python train.py --d_mlp=512 --attn_scale=0.125 --init_std_up=0.0679 --init_std_down=0.0679 --warmup_steps=200 --dataset="wikipedia_en"
MLP neurons of a small language model. Each row is named by its layer, matrix (gate and up: input weights) and neuron, and shows model dimensions 48-111. Each number is 128 + 24 x the weight over its row's rms, rounded and kept within 0 to 255. A neuron's up and down rows have the sign that makes its largest values positive.
After each neuron's rows, "fires on" lists the tokens most often at its 100 highest values on Wikipedia text that the model never trained on.

L7.gate147 [109 178  64 111 128 149 157 157 128  91  92 152 175 152 110 112 159 131 144  98 124 133 110 157 145 132 145 101 132 156 101 156 110 144 135 149 146 135 132 176 147  85 139 131  92 127 130 133 127 151 112  97  80  76 109 136 130 139 122 126 137 124  48 134]
L7.up147 [124 202 131 110 112 156 176 153 118 125  92 165 162 113 128 126 184 104 118 110  71  74 141 142 110 135  96 138 137 154 100 156 110 134 104 142 143 159 136 100 146  82 162 175 123 129 154 110 150 118 123 131 140 109  86 111 140 157 119 108 127 132 129 162]
fires on: "assachusetts", "AF", "men", " W.", "isconsin"

L9.gate276 [106 115 162 115  76 151 158 121  84 107 140 121 131 200  90 100 122 154 114 151 127 101 128 113 171 124 117  90 132 147 121 122  94 128 142 167 120 117 125 152  97 168 111 173 103 156 162 131 138 143 125 142 131 106 122 150 154 106 138 135 186 140 156 154]
L9.up276 [130 126 133 112  98 140 147  96  99 130 163 125 167 157 112  99 152 126 115 164 111  79 142 169 128 155 152 115 156 142 123 119 116 146 116 181 116 111 142 125  78 114  87  98 120 164 141 115 108 131 105  97 115 133 114 128  90 117 127 132 148 135 137 113]
fires on: "\n"

L10.gate420 [117 117 148 140 136 128 126  83 144 132 114 116 119 110 121  96  80 128 158 139 135 117 125 113 108 112  98 167 153 118 151 133 149 174 174 120 111 144 123 138 105  93 136 168 150 105 133 142 181 107 126 129 117 131 186 124 142 119 149 107  87 103 131 151]
L10.up420 [147 149 172 160 153 107 158  93 148 138 107 100 111 108 104  88 133 133  98 120 126 180 133 138 150 128 120 147 143 119 104 127 148  70 120 131  97 156 115 145 131  77 103  92 106  90 138 122 146 118 145 152 114 115 130 150 188 103 133 142 100 119 101 112]
fires on: "\n\n", " inter", " It is"

L18.gate212 [153 118 148 134 103 116  82 133 103 115  98 126  93 138 131 110 139  75 121 158 149 102  98 131 150 113  97  92 130 119 164 106 119  79 156 143 126  74 171 133 103 170 140 131 144 120 140 165 148 153 166  95 152 108  85 181 151 108 137 142 146 122  96 139]
L18.up212 [103 125 127 118 103  87 113 105 102 171 131 130 162 107  97 129 106 159 114 169 138 113 100 172 107 140 137 151 181 152 176  88  96 123  88 131 107 135 143 172  80 139 148 133 142 164 104 141 142 148 156 108 125 141 117 133 127 130 113 118 142 191 151 139]
fires on: "; ", " ", " | ", "\n", "M"

L7.gate412 [113  99 127 107 143 105 144 136 110 136 101  93 106 100 104 103 131 116 161 113 128 131 169 110 122 143  80 163 131 140 138 118 176 166 129 150 106 140 158 140  95  89 110 144 141 145 189 107 146 113 139 112 125 153 127 152 112 108 121 134 164 114 133 132]
L7.up412 [100 110 134 121 134 125 123 131 161 143 117 110  98 111 121  75 109 138  92 152 155 143 171 133 105 136 117 128 146 154 104 153  99 144 126 101 138 117 104 101 188 183 153 146 137 125 117 114 188 136 120  91 151 144 159 157 142 123  93 179  94 114 147 107]
fires on: "\n\n"

L4.gate253 [121 114  94  98 114 117 126 126 117  70 137 129 110 138 144 112 125 160 140 137 161 118  98  78 136 117 102 100 128 130 127 116 132 126 117 174 130 106 125 129  97 141  99 155 110 110 124 164 184 132 111 157 105 145 134 155 145 116 150 134 157 129 115 151]
L4.up253 [130 163  82 137  68 159 171 164 143 135 177 138 144 124 125 103 124 136 133 165 173  86 121 113  87  88  92 153 170 117 102 154 108 119  63 149 130 122 152 118 145  91  91 122 124 173 155 143 159 136  90 172 103 154 103 156 125 142 107 122 130 117 130 135]
fires on: "\n", "′", "\n\n"

L15.gate335 [155 112 126 147 128 121 112 107  82 152 133 134 138  98 139 122 126 107 122 133 154 165 137 104 135 165 119 140 166  88 123 122 108 147  97 124  86 101 164 127 146 103 109 115  97 149 105 153  86 146 122 101  99 166 139 113 147 106 108 157 162 132 143 162]
L15.up335 [129  83 143 172 108 129  93  92  67 104 140 108 102 129  91 121 136  91 118  71 168 119 134 127 118 134 149 144 107 128 122  70 116 130 100 126 128 132 132 106 113 123 100 118 152 157 144 140 177 104 131 136 146 128 159 156 115 133 136 143 163  64 150 140]
fires on: "2", "1"

L20.gate288 [149 101 146 144 136 115  87 122 153 149 178 146 119 129 132 125 125 171 166 142 126 142 135 125 120 154  76 148 153 126 144 149 162  97 143 145 183 145 169 133 132 124 110 150 124 171 119  90 105 143 155 145 149 137 142  98 134 114 111 165  96 132  84 100]
L20.up288 [134 143  82 122 147  92 169 116  57 195  96 134 109 140  88 123 121 135 148 111 136 122 148 117 147 137 120 148 143 135  90  82  96 111 122 104 118 120 106 122 131  91 142 166 157  96 135  89 174 154 109  69 157  92 121 139 147 157 135 138 100 138  90 151]
fires on: "\n", "\n\n"

L15.gate285 [121  96 161 134 102 140  84 137 152 106 112  95 113 141 132 130 126 151 146 126 136 137 155 148  84 123 164 127 117 154 154 113 171 119 140 139 136 147 128 171 118  47 115 145 134 129 153 184 177 136 155 170 128 133 129 123 147 144 124 132 177 132 130 125]
L15.up285 [145 117 147 149 132 126 161 150 147 167 121  88 123 103  75 121 116 132 125 137 125 106 165 176 146 151 126 141 136 174  81 122 132 112  87 150 126 128 100 124 123 132 115 145 131 159 110 132 105 147 131  97 155 111 129 136 140 130 121 166 106 123 166 132]
fires on: "2", "1", ".", "\n\n", "\n"

L9.gate321 [146 139 142 131 101 107 153 123 132 159 111 106 147 137 149 134 134 208 147  89 146 100 145 122 128 106 106 141 110 122 126 156  95  88 116 114 143 115 108 140 100 119 135 111 161 132 137 116 119 117 111 123 118 115 120  83 122 105 117 166 134 111 107 155]
L9.up321 [110 125 117 125 128  75 127  95  88 160 123 133 188 146 140 113 167 190 168 110 134  89 152 120 129 121 126 132  97 138 109 137  61 113 139 135 142 130 158 124 140  91 110 105 120 144  97 129 114 134  92  99 115  89 154 104 163 101 112 159 138 138 106 191]
fires on: "°", "e", "n", "\n", "oll", "est"

L18.gate241 [170 131 116 130 150 154 148 146 128 104 128 106  97 128 131  93 141 156 119 121 123  99  93 132 158 108 134 119 108 166 138 197 156 140 134 131 158 143 120 128 113 125 129 100 121 122 126 174 110 105 164 124 123 160  62 179 111 141 142 110 139 117 133 133]
L18.up241 [104 140 121 120 113 128 115 138 123 141 117 184 130 166 110  89 168 119 136 166 157 129 106 127 135 167 137 140  95 131 140 150 161  96 131 118 133  85 103 108 126 136 138 116 161 117 136 113 123 105 130 131  85  87 124 153 138 136  92 134 168  52 127 102]
fires on: " ", "esc", " def"

L5.gate68 [103 142 133 117 151 141 127 138 152 153 107 137 125 151 102 140 122 126 141 133 137 147 144 117  91  96  95 128 123 163 122 144 133 157 146 137 144 134 110 113  75  74 123 109 134 110 151 186 199 151 125 105 124 111 108 146 127 150 133 164 107 118 160 176]
L5.up68 [148 129 138 140 150  83 100 130 122 116  86 145 123 130 156 145 106 124 162 131 130 157  98 110  67 104  83 162 132 147 111 115 161 126 134 145 119 147 112 126 100 108 135 117 135  96 117 160 115 183  97 126 111 151  91 135 124 123  82 166 149 151 188 149]
fires on: "\n\n", " Division", " Town", " had been", " | L "

L15.gate31 [184 104 134 188 145 104 149 134 146 119 129 107 100 116 131 151 122  81 132 189 149 134 153 169 154 159 150 116 120 103 134 140 120 137 123 127 126  78 121 106 151 151 154 107 129 164 120 155 132 122 123 111 122 107 116  92 145 155 140 137 100 127 130 125]
L15.up31 [151  91 138 152 122 128 170  99  60 109 122 107 138  53  84 156  88  96 138 161 109 112 133 162 126 111  81 109 150 123 183 101  90 121 136 132 135 114 153 111 122 139 122 132 108 156 122 117 174 118 132 147 177 167 129  99 141 142 107 141 141  88 141 113]
fires on: " | ", "0", "ell", " of", "1", "os"

L5.gate345 [ 98 119 130 141 130  93 143 106 113 133 116 114 105 128 131 125 145 140 129 105 176 163  83 110 132 132 125  99 122 105 135 131 119  75  77 146 131 136 154  88 153 164 177 100 200  87 157  92 130 132 129 110 115 131 131 121 121 133 114 108 131 111 138 130]
L5.up345 [132 150  96 159 122 126 125 161  81 152 140 128 103 127 135 168 133 144 134 100 120 110 107  74 158 150 172  91 148 110 157  88 143 102 118 158 141 159 139 124 132 123 119 122 151 110 160 122 107 116 103 133  94 113 149 135 179 122 116 109  93 138 133 108]
fires on: "ales", " military", "s (", " fifth", " Land", "enth"

L9.gate209 [ 94  95 166 159 130 111  91  86 136 102 117 107 137 134 138 105 158 137 140  94 140 139 106 128  82 144 129 179 112 121  98  98 119 140  96 127 139 125 109 173  96 157 110 100  90  96 140 135 172 143 111 153 104 116 143 103  95 160 118 117  74 121 113 129]
L9.up209 [139 135 180 118 101 149 173  92 135 142 134 117 144 118 141 120 103 145 118 129 149 149 144 173 126 166 117 131 128 125  76 139 134 109 152 150 129 133 183 144  98 118 156 115 117 121 117 124 144 139 132 117 136 146 145 132 116 169 140 113  88 107 103 118]
fires on: "\n\n", "\" (", "a (", "ers (", "s (", " soc"

L22.gate224 [ 71 118 182 105 132 140 162 127  98  61 141 112 135 145  81 103 143 156 125 128 121 127  83 170 135 133 155  91 113 148 139 117 126 132 140  99 148 134 151 163 151 130 129 139 104 149 115 109 124 103 110 149 146 145 137 162 147 145 159 122 126 139 108  93]
L22.up224 [125  96 124 146  78 128 149 111 123 110 133 154 121 100 132 154 139 147 130 125 128  99 150 167 143 123 105 130 159 148 134 119 101 127  86 132 153 147 140 102 115 134 125 117 120 158 153  79  97 168 165 131 141 127 154 117  95 116 148 102 159 125 127 130]
fires on: "\n"

L7.gate95 [150  54 136 148 140 104 153 115 134 185  90 121 108 117  95  87 162 154 110 155 148 138  80 126  87 120 118 150 129 141 132 166 153 148 140 149 136 102 108  98 167 132 170 125 172 135 112 135 140 120 140 158  99 100 142 157  90 129 124 172 151 127 133 144]
L7.up95 [130 110 146 146 108 107 116 135 120  98 118 105 112 141 143  73 157  95 114 130 162 152  64 146 115 133 136 116 151 153 145 163 111 130 143 134 126 117  85 115 146 159 121 117 208 167 137 128 119  88  96 122 117 132 120 166 164 123 141 147 134 111 129 108]
fires on: "-", " ", " a", " trans", " =", " is a"

L6.gate40 [ 55 115  99 130 119 112 124 133 102  81 137  92 143 154 125 102 122 139 141  81 120 108 140 136 131 137 154 163 109 115 133 148 129 139  94 138 126 124 114  95 130 168  97 112 108  91 117 141 150 101 110 136 165  97  81 116 145 167 140 131 103 119 160 130]
L6.up40 [143 148 137 112 159 101  99 139 115 123 134 132 132 154 140 113 107  92 172  97 146 169 106 151 134 102 118 143 108 160 109 108 106 148 147  75 140 163 140 122 166 132  97 167 130 157 160 109 116 140 124  99 111 111  73 117 147 153 140 134 142  96 172 143]
fires on: "ank", " town", " Railway", " Town", " Republic", " Group"

L18.gate429 [113 119 149 148 163 128 108 113 159 119 118 107  95 175 143 127 131 114 140 156 147 110 152 130 145  90 118 119 156 143 160  69 124 142 168 112 106 137 125 150 107 102 140 147 127 130  77 145 144  94 169 100 118 112 133 164 142 154 122 158  72 157 162 140]
L18.up429 [166 134 149 142 133 128 138 118 124 104 159 115 181 143 128 127 142 153 136  96 143 135 141 152 162 128 139 104 118 150 130 105 172 120 170 135 138 138 172 172 124 126 152 153  72 123 101 141 143 101 118 129 157 111 103 158 183 134 132 135  81 160 104  85]
fires on: "\n\n", " un", "est", "t", "×", "=="

L16.gate419 [141 130  79 110 115 105 120 136  91 146 104  90 114  71 115 128 143 127 138 121  86 131 150 120  99 138 122 146 134 170 112 116 103 129 117 165 117 108  97 106 107 148 115  88 135 143 146 129 108 140 135 148 142 136 115 136 110 112 122 159 118 133 123 132]
L16.up419 [123 124 133 138 148 132 119  94 118 148 145 155 103 164 127 129 152 114 106 179 111 137 149 137 128 135 158 105 123 171 129 127 121 120 134 117 132  78  99  97 148 167 141  96 134 142 100 124 126 192 117 137 161 159 122 109 115 106 124 151 102 109 101 135]
fires on: "\n", "\n\n"

L11.gate446 [121 146 160 176 100 161 163 127 108  66 121 126 126 160 108 142 152 125 151  93 160 114 117 170 131 117  90  87 152  93 133  79 140 124 129 105 128 107 103 146 119 139 119 110 127 116 130 173 116 150 148 126 124 187 146 152 123 123 145 103 180  98 163  96]
L11.up446 [134 107 156 156 115 134 137 148  98 140 137 142 110 128 112 100 148 140 106 122 140 125  93 212 116 171 117 104 117 127  91 130 114 105 121  95 106 112 148 111 115 112 111  57 119 153 156 137  96  86 112 106 136 103 124 123  84 146 117 115 145 129 124 106]
fires on: "\n", "\n\n", " |", "get"